{"norm_eps": 1e-06, "max_grad_norm": 1.0, "final_lr_fraction": 0.0, "batch_tokens": 131072, "z_loss": 1e-05}
MLP neurons of a small language model. Each row is named by its layer, matrix (down: output weights) and neuron, and shows model dimensions 16-143. Each number is 128 + 24 x the weight over its row's rms, rounded and kept within 0 to 255. Numbers have three digits each. A neuron's up and down rows have the sign that makes its largest values positive.
A block is one neuron, or neurons of one layer that tend to fire together. Before each block is what it responds to, as a language model described it from the Wikipedia text at the highest values.

Responds to: Mid-word fragment tokens. Short subword pieces in the middle of words split into several tokens, such as lif-et-imes, disc-ou-raged, San Die-g-o, wav-el-engths.
L6.down375:076146123097120135136130132109090175135178169113116107122116138172123155124116141071149102131092137147115170148187130113156158156144160113117142113113139120120133111098096134125142127151114104130127121115125100191145130120141094137121114112139122144114099109126160158122096148163159126155103077172123189123108131108115117119138107107100136123111123145133125072134120141133208142119175

Responds to: Institutional name connector "of". Mostly "of" inside multi-word proper names of institutions, right after University, Court, House or Legion, as in University of Texas, Court of Appeals; weaker on "many" and other mid-phrase tokens.
L4.down63:126147106139119126128162087137120107137151139090119173107131102120164120094093172106149157161127155116137120157192137109191115140090127131127130107132135098105109174135086101114159113127104097143135132132125103135139121064114145113142134127159085104101155137135135148159141102141144121109117143101148114158081099118114110121134152146136144104140144137114116105129147132139099180117123
L4.down397:158150140147110144162124123136127119126062124130102122125074120111167132141168143144179142147142110137147143106065130121110130100162115170146134124124116154144076149128212091129121155117118147155161140165151130100114180143121128123068086132109198136088101132111109121098097111129089120143086119126115134155159122119117137183139138171140102123147109134138079111142182163123094107163115
L4.down452:152144129153149153174104148155119112109129161111130125123110099123139110124118131146128121133118123140089127109171141118140095125117156141088148111143125126157072122135107156159131151141105108143134130130117109117120117092107181116128112138170157138122130119128119121154165110117159072134111127160129122121110116133114155131139165135119105148132167109144165116141138096164080138165159
L4.down867:139125120135142147066163148111124137120138122125167158139141119132146156060134149132099139103130143124124133134170171133129119122157190151081189091109130139122077091109112169130109105082124131134134119096157151112141095110150134177168134150077197119123159128146101144101115150127126166105144148156129127134126175137115127149111151104136112098165117114090161107155111114102080125118114

Responds to: Clause-ending commas. Commas ending a clause or phrase, often fused to a word-final piece (ations, ers, es), just before "and", "which", "including", "but".
L6.down130:123133139119155126171119145169104116152121094130120118100159159139143124139109133174100119145138104097154110119097121089143169136154125139100142117134112085150139161121118234082137129137120150126143111091159097115133142145134160150111127090103086094104142180126105114124171114138132163150136114112123117119114138138109134123107109132114111139132135104104139151098148116155139135121166

Responds to: Head noun after determiner. The noun or word right after "the", "its", "their" that opens a new noun phrase, often starting a sentence, e.g. The population, the lyrics, the following.
L4.down533:115137163134132153135106139174125114147135150117084109099168155105131161136146189115129134087086138091116118109125141165113131112131141123108107144135131126112124142105137150129145120151101138141067154154118092091124142165173149132155130136164124151086142159121083123170112114081186147097102105100084137158146149115119120146148113078133147084141134136087112113157126133152092152144120
L4.down649:131088178158101091102126136214152110138102142099139123107119103116106133140172157137159088143070159175137139101134135121107135122099177138151135106097161143117101151122152161189140126141097139120106093130061137091123170149119189122089096147106108146126129110166197128106132110132142164134117154088144092138142130173168133130114117120128121146121127154121166104095134085102079145149122
L4.down706:141163115086082119117178123139130121126162074143116099153110101144171139117147084136159102158128172168134141192095182093089110129115136128128108098133132098116116125081139113113152120092116081112108110166156128131137102110061096139119152107105130128117102146077131162132123143121129162136153163154135170175120086134125088135140160126134151100156109134114130135135129176108133136124172
L4.down847:150111168145092155110141130116093123159122088132132112129138133162172102107134120169109151123132144126099141133141172139187130139131147111095094158146109102089091159100069139143114133143127102122124074165113118108083141089129120151120112133148144102127117083132132140135100110148145122046119165138134159154092128127119146158107078111116167094124110152069177149122151131132107181122085

Responds to: Second word-piece after prefix. Word-initial fragments right after a prefix, hyphen, quote mark or opening bracket, where a word is split into pieces, e.g. pro-ind(ependence), un-ins(pired), over-t(aking).
L4.down46:091136135116122098093163116147127092141154143105156162121124136121133166089089121125110124173127141146140112110097136148096124147127140139119113095145099131136146139161118122140104119169182153170102117115104111105156109107148086130081147097159102131140105140109124139121090133130110144143137112119161180124133082095140126114107142144143182112112103112135157114149132123116095150116139
L4.down203:107113075130175138150127145156140157105135124071179134133104128112162111099097155155113093115101132092133170159134141167144146111132150140132141174115156107122147115165104165109128132102099135156150129144159134102118127099155104152150131142111160102135135187118104088128133057131126120112096158152127106111123098118125165091102105146137150144127151072116093166175098125114090123119137
L4.down252:151141110114131130119110116124128143122187164117115080125123105127109088142114138146099165141124101129146177084120139180157115131140126108088110102136103109133168146152159126154076148123134175094107150169098149133118109147133099183134107141105120151149127122097107127154112089146135126153140136132124113150184114146116149143118120163150172134126161121103122173115138095135176116119112
L4.down576:108115124137116107131141087132126136086115146172076134127122149113127117092088106176152142143121125158136106114141143144131128112106151132100126135135131139123117115129134098144144143124097150132142126133131135159126143148173128125134129118140131169178111081137187084130145138076154151134123153100126142158142138120136125118130108129155141130130091063151175102150111136135103129118159

Responds to: Clause-introducing words. Words just before a new clause or its subject, mostly that, report or belief verbs (said, believed, found, called), and because, where.
L6.down514:177103150077134144133116136158165141112140105088150134158112120178088071116090129133131129116085124161052109119096116145094106158137143121173090137112081146118148153135129101150107122113094129149134160148112147158133131091142098099127141156153130123151095110084114140121129196115094121076124091090131162122138137154113142142157142118105122164140142148127129145117147107091024087121127

Responds to: Head noun before of-phrase. Final token of an abstract or plural head noun, often after "the", that expects a following of/in complement, e.g. recommendations, consequences, daughters.
L6.down276:143122092138123137132178134120124106117163128107111105113098172089148091111129140154153153126138113151072151146173162151116143115141106126162159132130104131133119099142148153133089122111100124160192127152153122115129150107121130088109135129125145095114125148150140141137115163126117140073146092158089156104122137121093127161133154137128142141117115125120140108081153101129181162089126

Responds to: Word-initial split "c". A lone c/C word-start piece after a quote, hyphen, parenthesis or prefix, as in "c|ommunist, cross-c|ountry, inter|c|ultural; rarer k/b/m splits.
L7.down119:128134183109100133117154132138117149110120134132132102117134141096123121137148147160177162129109110147094124114126077107110129159136118137167102123137093147135098123136152139148162165130109175076131127110099081098112143078123086111135097122120147110178117139146152113128095103108179205155105120146146112150150132111140157157132131104100142082116116113136149121139122123154127114101135
L7.down389:113106117132092137078130138093128144127120173130128150141100113141128156110095163103146148142093140109145129142081115129125148102122138187099120076138143127079102177120117084116148116140098147121119117122159082120133126130149122091137088102151130180137126133133109121106077127116110155114105098100163164126137167161139166136128136099199148161163086132126127084108108168074150152149143
L7.down729:146069124167124118099173119139166139047110085157113116175170125136091100165133160119149144080150106114177149159160175111168148140160132134139128145109142107104137126119142121112124131122090112116123132116116138133123138083114132148090096133115121153151163099098186122122115121113187128055097157125117135129129142125153120145093132155168149085150132136127119107139126116138086126147163
L7.down902:119147126113150139157110106147140105100122103163111122153137102117163134113120103156093141128159124131090100125115118146123133109118094163109103135120132144120102092127080105122158156126107160093128094091159134137090185139115125130083079114137122106172109124099133147141125116081152103145086158126139131129147115192153136177122156145125150077149148146092127137130149126163156113118161

Responds to: Inside place and venue names. The linking or early piece of multi-word place, venue and institution names, such as "of" in University of, Stade, Estadio, Galerie, and sometimes "was"/"is" after a subject.
L6.down836:141123141118142107093138152120120109126115087086073131120148145147102139094110159135137130139162129133080179154144147126179152145132087128123144135138123132111104181101142115161137164156144144079167118140110196125089128152120121127124147090129137114151116160071134134142145076158147156125143126129182132118164154152124121131134131122109115127135092085149137116126112135121056089106082

Responds to: Clause-linking conjunctions. Conjunctions and linking words that open a new clause mid-sentence, usually right after a comma, such as as, since, because, that, where, although.
L4.down58:144101092147153130117061189137139120119156100111106091122147107135154093105130136126131090085080067134120146141127123167157112102136142107118173082141120173085118143139193113155101106126107126123137138099141138134115143107173146130101125115094136138140122116118099142143124101174104131071104137090105159124146177101119176160146143094166140113150147130131149170079087122130096170135143
L4.down243:109141149203120143101101125139089134104175127145111109104146102115133144121111122118127135149111095127157185151110165162152111104120130154131096108146137142123131149153126129115130137142089112140137120099132118134144160102125131138098081109130122123148131129071110078148103141086154129097111098108120113085104126142146126158159143130111085099134127154154144187112099149115028077139121
L4.down635:114103140135137147160134110113117150112149088111115127153165126177147105147120097134130144112096123140146107121170195114091096151165051143100132128115124136165154159123114117159133133110156123136161154105102097165128131078148137134140106164153140121145100106103141130135163104154141093135100111152101106126135133110125109100105135140156147145155142111121153117120109143123086178102086
L4.down806:118076130150155133107166149126119151095114163113131135108059160136121103137139134103121150124112115129102101134118111138113165109153097102156133126084144158135118097136118127175198162127149131154150128158118131136138134183156141097153127120118159110111116153105134098140146132094105127116119094145161156120111103099140141102107123111115140151159121098135111108137143136093011083122154

Responds to: List-item separators. Commas or semicolons closing a middle item in a list of nouns, usually just before "and", as in swimming, emergency services, cars.
L7.down329:131139117121151088137116123151110107152116141136148121145136166144153153075157121132162156114156143116143112119113130153121134143125134128158183126144146153118142131077146133123109118163119095133156146147114125089110104111162098112139129111139140103091111133145150114112133129146166106106165127132172117148108107154105114124143126102111106147123134104125133125131092115122172110150125
L7.down455:111152109067140120112122129149119140141124123093128138122137128154165131116128128141115116101097135143104087151109060127132159150152144168111142112128124141070148114127081115169140104160128110137105134119137133143156133111171158127112096202124125106173084117099098119107103141135136186142159062117130138100149147122151120135164140142119166161131117140155131110133132130130150075116156
L7.down603:134133127146142083145095156142164136128172148152168127164120149131120095153100130141144126123159123178127177118182114101089096142130100149158139128106109138151089157122128121182084132097116128136094097115151129148129092109105120123127127134142141143113141158154116131108160155145089148105187140150073112119122168162143115149101135080117156155136134140101159079118157105132188119163101
L7.down896:126119103126149149096167125108137123120085099154136122106117170148145123107122104093127111130129137127158130129110127179105111142113147172101147133106135104145166048104156116103134123125134105097118113170103124123102147141162099149097175140202123170133087118114133143129125110117152140080133131166140145123116121139104109126162145117139125124133145159136112102117148111151138103139153

Responds to: University "of" and name starts. Mostly "of" in "University of", plus "of"/"for" after nouns; also first pieces of split names and words, especially in tables, such as Se-edorf, Y-oo, Ir-ving.
L7.down45:083167140093134116152134123147184104112172156123103183129133105094139149135111154127113142123165159113117123162151097102114119099135157134115097125120128172155179108142112104127122124138138097134124112124109090097124122112123136171101159109109103162076115124133118114092149142098170113145162127126189105131110127183139148085091133104135130119116126137135119111129127096142100092150157
L7.down103:135156135129144123109102174169118153075126151112110140066118164123129097118132113144164154158143069120126076153094140128161135144147120094146137105121152136136125166138152098108133105142126108146122135132171141097146094166085099152134099128129094089126103120137116119142134087145138115126079113122151154085062126157107141121130141119111152164137135105171166162154143120111151146123148
L7.down525:141129121095115122130107125128100154098165146117125145129152135119164140105138093110137136111090149168138088120110176135114127119110172068120135119141129122148114147112129136154087103106127144077111150172179185143095115114145101137130126141120116151104161111108097136124126157141161131084139103185175109130140154090132107141138124128127146140154101142138114102134130140146126131113160
L7.down726:102131132152148131158134088101096132135161135124112132144128132120148111111130129093132167134147137125168126139137105182133112132109128108155119118149114126124131124166166102100099086147093121094131127145160139144104140103149126121138178148142125149093115144136089119132097120128085144148156171122101079113135121137139084163129141095138180093137126122086148177152121131138093110109100

Responds to: Nominalized action nouns. Abstract action or process nouns (often word-final pieces) right after "the" and before "of", as in the construction of, detection of, establishment of.
L7.down457:156124107102187147115148144137143132155155183132116124106066098101128118131082128131121136173082110143193125124163133112103142125146154170143069125133166122152093113113144162115123151132130122125147119136123151122149089117138118137136152116138145160178128103158102135143135098083117109135136139130146144116108120151127150158111133145112127108134117156103171092145119122081089150153095
L7.down647:137112133119086113115066143127118108153134152133115083111112117141132115129082178112146129109140077151119114166133066116110177144084159117124132121105126134151071144132151084118127126114143107127163136107158130153130158142144122153162102120110130127127102131106133145106146136121118135130139160149107144113135131158151118113103124155147136073140103130135124068104155147112097135116120
L7.down982:136134116139150134131162140109127103115134142116129127137100061099142115151152162099180116124155093122134124133126163115122075120132150127103114142139087145131132159128129154148097087112153097111088154158130118166116152089092130118121138118081137118197148141148110132131119132138120148124138118123152150154095160142134097138151104138115101151131140116143156171150186145158033101098094
L7.down1016:104138109164153159164122110146113108161112091145124121158150108117142153127132215131144146099071145118107150135112075122137132147111155125151132149079087119151118111131123111117146129177166128102142141136102113127122102092083128124118134133174138157113127143145122103124088129129143132124150108132143133125118120099117155136146165135117164137136112129126102147192140167124081136080118

Responds to: List-item separators. Commas after plural nouns in the first items of a list, plus list openers such as including, such as and are:, e.g. lectures, / systems, / topics, including.
L4.down11:130121141155135102136105180181161142122138137122136145084165104116115141115158162107118140152069142120077123151135133090159149123102096112069094102144116142107166158099114083106148092109154092135167115115086118157100109136122134151105166113117099145149114112127174159128131138117119115116136132110147111160105163160155123141124197119174138143121118126124124103107143170177101148123087
L4.down214:130090104114063143138134127163127115130119142129107130149125108119129171102135124113117166151137159164116117114114108122102133157200164098170112150144113127162129128099114122144127134171120135127152093125166154140103100117171148148103132121133158133155156130150095156143154136127150106146121065100148099115133121125135120133151127138134107137111124126127159160105125150112081093143141
L4.down710:145129136134123116137077123183148144125121101123132098168139132136156153091120149104153132124089149126187121139115135182148128115165138166116139146107099149158131139086152162155139102126171157109118118117141095109135121134144111179109112149131112101130157093125110165147061086141092109066124111131138145106123151113106111138147143096103150143169128105113123135108122091138119152130145
L4.down982:149085114092117135115104117141087131140112127102103129118070095098091118107135117121136134087105093117144154149113096148121123102180178142141160157132135136098145101105149133132100154191144145149166112129130162117142145165174110136120131115138130120100148105115099103125108170135117100170122159118149098131156113125128115138138121137104147153126142114157069141104169133114138110134117

Responds to: Clause-ending punctuation before continuation. Commas, colons and line breaks that close a complete clause and introduce a quotation, list or further clause, as in "stated:", "to be solved,", "his authority,".
L7.down169:145145126177085150128115115126150125146159084118128122148150135092166129100106100098115106105088110116112104133141152118124093107115129166144113106130129105104119156138137115108113164124107139174133098196167175119195118131101157146089111099154107148148126107096071178135129105103104156086137135134131090129118113114143145108139157133225129182168160154160077159140115133113108111121111
L7.down347:117097119118162173127150100137154145114118101103125162148133104121148157106097135122103109168105142152095141107110147135110124137161125139139135167052159092112142146110119146125168143154163091161136149118127123127116143126176126107164128155142125096154126124125148135143163126161109123155136108133115114094157155136151086117147151159120101166098126134116120136092146126111015106179148
L7.down509:092100151118111098126096106172128132111100145091179113112115122127115109117106116117130093108117110106131087159138118136146140175124134130128130132094144126138158143120058086167105123102119159155118139151131110127145097103132139076138100121148128136112106126100113138148092184124142119171108151120105148122084097122165136164147115128133167139062149126115151139129130147101167132139112
L7.down527:140113134098149133106112137094127156116128111128090135092145130120149137101109138141106143159072119136136130194089125099130112124103152155152118146135109138099146162094158109128106090125100155144097119085104146127154128127176128156144143132108125103112130133100141144124102127166152155095131121125130136116150138157090124147084126123137141120097115105123120103075103136131124141130128